config.yaml
vocab_size: 3503
attn_scale: 0.125
parallel_block: false
init_std_o: 0.00507
init_std_up: 0.0248
beta1: 0.9
decay_fraction: 1.0
max_steps: 8658
MLP neurons of a small language model. Each row is named by its layer, matrix (up: input weights; down: output weights) and neuron, and shows model dimensions 80-175. Each number is 128 + 32 x the weight over its row's rms, rounded and kept within 0 to 255. Numbers have three digits each.
After each neuron's rows, "fires on" lists the tokens most often at its 100 highest values on Wikipedia text that the model never trained on.

L3.up239:087143143094124142053096133107115066115156118138130138134125040089154180159149149125144135132099104126117129156096133126099080133117149134133158149148131110123110198097056137089157134130155179090162087152168085147081122110115071180177063125076158188127163110159123196119089143132152111080
L3.down239:101102112144105229107104108131084094095085120066091099165174189162117161105177154148111141136107156119121176093124165165163153076174125159145117129169108165144138077061116078120077142161127112158147086178132135138146081154138132112103167128088099153099137070102146102115166142159094138109
fires on: " E", "r", " El", "s", " R", "E"

L3.up272:108123101144199150087139105165167153133091149142104122095129049205140065127082099111120132105111100050148110121108087097120126104145139116159152140082154090149130140220166147135133154142088055156081126141164069158112126073114148080128155147140088101142141113152095134090102076107086154151
L3.down272:137130165140077120197087125139090132116099139061120091169122107111161077133090145198124116154125135099119127109111097072097127116179084153159120133094121096134134128134168171166120077143110034125186163143128041129147194114125100092154174184162132085116109143134142106135192155130140112153
fires on: " St", " Top", "St", "-st", "st", " st"

L5.up193:163135126059162169082183147134131109103116159128136146090150177129079100092125116144148189059152165159150137156141190078068137134145133176097098124068108158135083132183168098152133103171119160092157162101112108132062120118157113165147103155151137122135167184115117114146122152138096143145
L5.down193:156119088134098123121055176086139148117176105098096143151114205121095166172170106069097086181127149149162097127153133109118107141162103150171133095083162085136116152096126107136135154098136120113104128110128071124166214194081153164113182074121105131138143133154201148123120148089149103141
fires on: " M", " bl", " R"

L7.up242:114112127130122125100158128169150098127131120127100087124117139121125132078132090139198082088128161127131147095088114135199128127112121174159107136065194152130152126107083084166120117075154169152182118088135082175143126099137111127084109086150145058122116155128181147163167125142144129182
L7.down242:144083136118081114105245113175101178134137119144177161113082122145111170153094094107131077112112136160161128099135149082147145148135088134116138202214126181132156118178114130127150107122106093109162118179163140125143153103169104102155168146111082142136125178036098154134136180124109154109
fires on: "ing", "ed", "ib", "ot", "ag", "et"

L9.up209:086117135150177089071165129065138085106144136067071069145089125153150129097147160125137174120117141102102115175110120118087165119155127058127165112103115084172096134091168107148145140151102112138100146130186145124125193123128106137192080084120206170095084149182153163127098186081185112121
L9.down209:133128126061163147122105127142106145172107167095164170065145078168099182114165169138123116125146136125114112187106108110114106092087088182151111151076114174140165127138078181105127109125159102127183184148173065084088073110151168093186099140105116161069130129146108136137091145146155150110
fires on: " of", " N", " is", " was", " L"

L3.up16:101098083142145163064132093097125075099119031130116186128127132156164160019162146125152138131170147121113133128130124079161100111153144125109198136101081088159101160167107064114163150149112161128080165120084166113102109178109074121046135100189141133141148191072142098159113161149125131095
L3.down16:097111163074102105114130164122160119072134084140129136131117083106136099069091125126161163148185123096137109147112138154102153171173191121121166053100088091134067099151161187125094133082144138157180198155155161166131114099135177065181079160110157150101144139106156133126097150132186117124
fires on: " as", " War", "op", " war", " Department"

L9.up380:152111162127187070110197115138122118171121095174167093139097141093184140022125122125115177103067087153161129108112099101091159135099133149141145167135179117138147177126122070200151166087138152065144171088184129130126111111150080121112146168167172110058168168131116071130131084108129143079
L9.down380:093066106097176182130180096091116139153085088117099140114137096087138087075131099150092221105117124090127092101121156139124225192090081088140130097182142107141135142071147098104136096056110210094151116138185171127143131057099113113148153180157125041081153147141120146090069139127112146082
fires on: ".", " of", " in", " against", " near", "0"

L2.up334:111125110163237069078146165135146122087127099140103060138076117066134104199119086094163094121168102148137095091090152154131117125125041117105169094128158087137133190122171089130149147107132128121144142128149143144150165118119102115139115179158071096103132057155133082087132123117068155105
L2.down334:065147117170079088132146083161153157150181093140091153171098156073144102182114091148166086096105119094091094075088099125166129135132086117133125118136162159141082159095163188118139052178163087103181176134152123091121140086151092086074119159168145156076121096163100134125131154125135137143
fires on: " St", " Jr", ".S", "St"

L3.up28:203151134074148094143119066162130184129093156115142188091157156112145156114158080130157142135185099150167134117106120161125147115109150083147107149124102101183093097099089166120158159126126147065122095098091118119158141074174137067153115126116136167137149120111136148078147144189156129133
L3.down28:153134131144120183175144134085084193121135146164129112126101130103162124163177117085116127120158133119184102148142072155104115090118091127167093096187143103087125114140067186171117055113161128145107154084120106087193130121150148163172120109162122147077096133106117125174140128159066143141
fires on: " t", " in", " mm", " g", " b", "F"

L2.up1:133093163144109080095101131092148145109148139110113129143101113117091060172107121116127111161140107141147112111113148137100176147116150071134131126117138050159175191175125131115159161100128193112137147162153099148055133035191187072089134128150123139131163091155127115085197114172141112131
L2.down1:126071132143117131137127118188163107151165177057141134135118119180053101136088147085150105091158096158134133097112132151089103152198155110100095145120088128149157111174200167116140113166098107148145137112076171106121105161124161110158119172140174149130137134163129119062145147092078099148
fires on: " de", " do", " st", " com", " St"

L3.up241:147150103173069152126153096134131095147102170177120155123053086206127077125128145139133175102119127141165156122125128112080113183067098183119119105177108144098126137182135096139143125085106107079127111097119183128118107145157093176138120102110145132081156088111163141127110104151146083051
L3.down241:101123171103112125108162114102087087158077071113140148132168148106216126104113128123138110074128188188191088147170158160167088122125101185111116114175108138150138106141201147163133105144060118146098135111087123101156070142106147188100177123107160134080144109107182133136159099104092136157
fires on: " en", " =\n\n", " col", " em", " a", " Sa"

L7.up236:100131179081199153170177061131097102105136141162116092079097118109106111065132127108111126108136136203127146146087110144057112168148192144110142100120126105146176121146168132088138127113130056112112131133176117118130147158129149141131081118162173111096142131115092135024051115111101086130
L7.down236:176074153091158174136059160176139204155134073135076102111102151169085150144131140165178203137130164098116130131130157089149109123158116121152128138105153174161104150114067148122116153082119144155144117115079076121119140146134207111166079140136105074164144110121089110082205169110155159138
fires on: " s", " S", "-", " a", ":", " of"

L2.up172:178113147148188119076123139118138193063076097186120101128151141095168123098118144090068182133097182168077161108132129165102152075100116177099126128100135135188145197197156126120129089095098121051131194101116131137059147157144154094140104148156136136123158140144084158126144090139162109145
L2.down172:088092152125118135173130131111119139077155113132081120134180120107104073112191182160150118176141096155178107068095109104096146164105148092196129102124106095152152149157104156120134228144166120122197098074081106152053107104112161141135124065185107138067130146100161185145131141111114120137
fires on: " in", " at", " of", " fem", " household"

L2.up191:152161168131165119114131148183134097089193144139159181110150184155153099132127125087119148108117174178131146141140154103161081143104115115122113136066156135118155065114157096154131137134155108111166139135092152117090146076103129120125128136105125073155131191116139049116094095177176176147
L2.down191:112155160124077136085192131155094110128129145130112158126105129126163095116122096159158149135167096161107087085178161064143119108131074124203119130113082119192141086125103198108114133140149133134140137114119146153179178151111160138156153084157135113129090108101139138115125123100126147114
fires on: " this", " there", ")", "This", "]"

L2.up369:087135179075198178161133141121142143143055152124028133107145084145125075107124109146122092138196165105124114179161140115105162121124142125145133133100121121167129131162150133134119171063079108139122100171152145087184114118105117178144097188137130132117158163103194141095126094121131143162
L2.down369:135113144134063101121103073126146078125110153109099159169105080142112103170142169144089084133085105085150083180124215149134131095160147156130123102149109085117083104099154153152096119144070079148164174152115103079072154159125130172144103133176164114129194138137067120164102136127148138113
fires on: " sh", "sh", "raw", " match", " sc"

L2.up310:096158099104141170170087109147114136120135141124076141101160111229135099164142105121188158094129182155193157177096108110152157129104105103100129118109106103182156085183167117169131188176133159187127109161137151137143146086157126044121141108046091132135121094158115124146162125190077153124
L2.down310:097147141167132173162097069163156069118226162116122153099097129131117138155160157103127135147122169126149124170113113130118105134151131147126115152119106130079041102101127089123124144182156125178109100165161102109162099190102112131131177095144136107106108101088145142111146083154168160129
fires on: "-s", "-d", "(s", "-c", "-C", "/s"

L9.up233:202139160166124151136188127089118166147095138115148143161055161096134152162159149115122172113132084101180090113164116175192161152108124098168139090148128114133142124183114139124079172183151050108164137164133067110095175148130144143141146114157168103152052135218135137143147067117106149125
L9.down233:088097097173146109129145145117080110144129189094070073142163128120084190113136089064099079130129100150120197118127162141159113154103113181093086113163126149120106089171164157083143171174135135118137108135116128085120118096171149191174094117168150171168126179174174074110127142108153173091
fires on: " an", "f", "ps", "ard", "-f"

L5.up186:153120104068124109050134152147086136095140065095120173104135186175163138095109128103149117104138154132106185082088149191185132157147081117106105133132105120125090106155146130120155154155111181078084075100149101142093097152063124156149106165151080123121198145170113139114136131166108061092
L5.down186:105119095126124152161152150112130123158182114125110149184176152106115106122133093149113188144175095134080062161136183139095162149115187144177105106116154127144094162097138155147112114129143099072146212059141087162116120144102107086109132104152115048057109093087135146138108173093163181148
fires on: "l", "s", "-", "is", "x", "an"

L9.up336:104135155126148111159116087109132117166135114157098082160105122154096126091134119156062093107138088124119117109085123155156080112066161145125136085094140124153139143195075171118089098119165153095122119103156189152132132156108068100197156175201166077142081071110198191138156160119108145147
L9.down336:156123135193134084080158124153105144078134174109110186124076110146193139157169127106115134164110075211154135129129106123159149121186132147143122155194150153151136107106116131156103112174112131164132053137127104111144153127170056170085107147121076100165153104155163088107150124131149094143
fires on: "r", "ent", "ot", "er", "ated", "ed"

L3.up133:117140107096161181131137147158108082102164158076145108075145111144176162062144129180134150123074114136138074170154156078173074164087101142118094079034100126126127167179126100121123168124126094134156133055100109137118145111134155092084129132114184159148126058095155096123077140145059177099
L3.down133:079111180136147099144169082140101138144181102164048106119128095119169126117070114130148071157146122139136144111142127091139116131168073149124068130124139115077172179104108178113139100191153140108114131121104116131138182100096143177134125087102121079095100119112116160164161171167176155136
fires on: ")", "]", " what", " how", " Re", " have"

L9.up114:112144077140117113184111116128118085097163117131117113135135179105088153101173132131189056086110161217124108084129179153173088069107129117153103132140100127114123136124148120108145175106184142110108075148148135073171176158096168143194128107192193127105099125131131085082075092172109094087
L9.down114:064130159120180127092080161099121190148140146091100145138164165149090082160138107112132148140147152063114078146083136126121138095141113096134146101105161172132093194072187111159134136093130104128130128097117100166115118119123128175132055121114161100094167159113097144147125104169182161155
fires on: " S", "-", " ", "U", "l"

L7.up174:066137132178139099128090089119154129159137111142132084150167137116092137079119152160133091103132131119180150107068130122200080094126150141107124119143192090129165120100159179102167149127046141152080103103134139168127104098126142141126145134141164152155167150152054120147072070153169139073
L7.down174:114162148167130124182130172101161174180106144106159099140149163118117089135063175102140124123110126073101111090096146163110109075123081133122129088121076085168093075114123159118075120083158119167203108108110112125122139092106126141123116164134118190144171147188076164106114154110132173134
fires on: "l", " ", "ill", "k", "ul"

L9.up58:108183141173154134152143141101152059121072094124099110146149029132048070096071105125123121152120158095116145187142096162082082094149168089101124204078124105082164092101156152206133136101110092136140165188130057107066088126121122117070140110109078103139132113132131151145153108116134124113
L9.down58:098090133123116144215108123174119103120134086092099114161137147117131111044111151158149133120101145162136121177097102123114110143141131087097132170149127144152096157148179121137120132138125057113120135135085168136147172142128073090156113146135098122089141048129067118135134133152113107121
fires on: " St", "St", " st", "it", "st", " rest"

L5.up41:158096130122130103107154205143149114111102105110177128102145138152111201061134169104122078124184105081106173181143100179084190145117202118095088147140067145149145146128114064149087125138158146115135139161124162144079107156091106180139118059128118103134187159153093112146128117124159093116
L5.down41:086167126093138178088148137096154104157119125147107135148117060113124124060169114143087127067134138203116101159143085159185138054146108169160136073113108124095128145124182154126087089160128115106144122115120150119145150067121153128159136137117109158174102104116141157141159167194188127201
fires on: "al", "o", "x", "an", "el", "a"

L2.up157:148121078172124207100109171160140116113128143102130116117129157115176134156109131171103117087027169160154120147167157176119123095091142146125141115147092173118148086126081136085140130190092145077077076088160145135108206030121127131093133077199132086114115140158120095150149190132110131081
L2.down157:089084131088100099126054089116144148094148129091098151122167104137150111091168184132117161157183041088095139140120130097088140128090102144142128134162192070105152153121114126143169110136153117169154111166078188112186083130186177165113118109134117154137227157168124169119089175168137124153
fires on: " d", "ak", " sl", " se", " fl", " n"

L2.up333:119111079135121109126117058119159110143119106185151186132136110070092126096166131194150142124122160175105111146151138112083150131108102104164112103124140068094183103157131066137105152117068128139090079156103126126127134131152076150148106155156179111055119155085115171195047155157133097153
L2.down333:144116151059116139133178153087075139089137153099174108182170121170145145174108156139163154155135100128180150161106187153085085151092104119121168133170087121168134133128120152113132143122175035099119138141161084117100113109115120124176148145121140140052062070141136122084152111169139143109
fires on: " A", " =\n\n", " a", " his", "==", " was"

L7.up203:184125179169157119098121116068146130110089140127135060154108102162116082123121122197062090199116161093136103122169152106096082123088115160147198112102155105081109083195105130138181145121124143133112114111140094124103110139086116069081130174080165141103145100105130125115130092083133139107
L7.down203:130136102129115136125034156083122098180134129129155128144108105135184100069121153123164135121203081112100192090152109165148096131167152083058086124135085101127109113103132187109185121159137181095136131094130149102111127107112148127095115128106099181177117179112174130159112142205153122165
fires on: "f", "t", " re", " be", " F", "ad"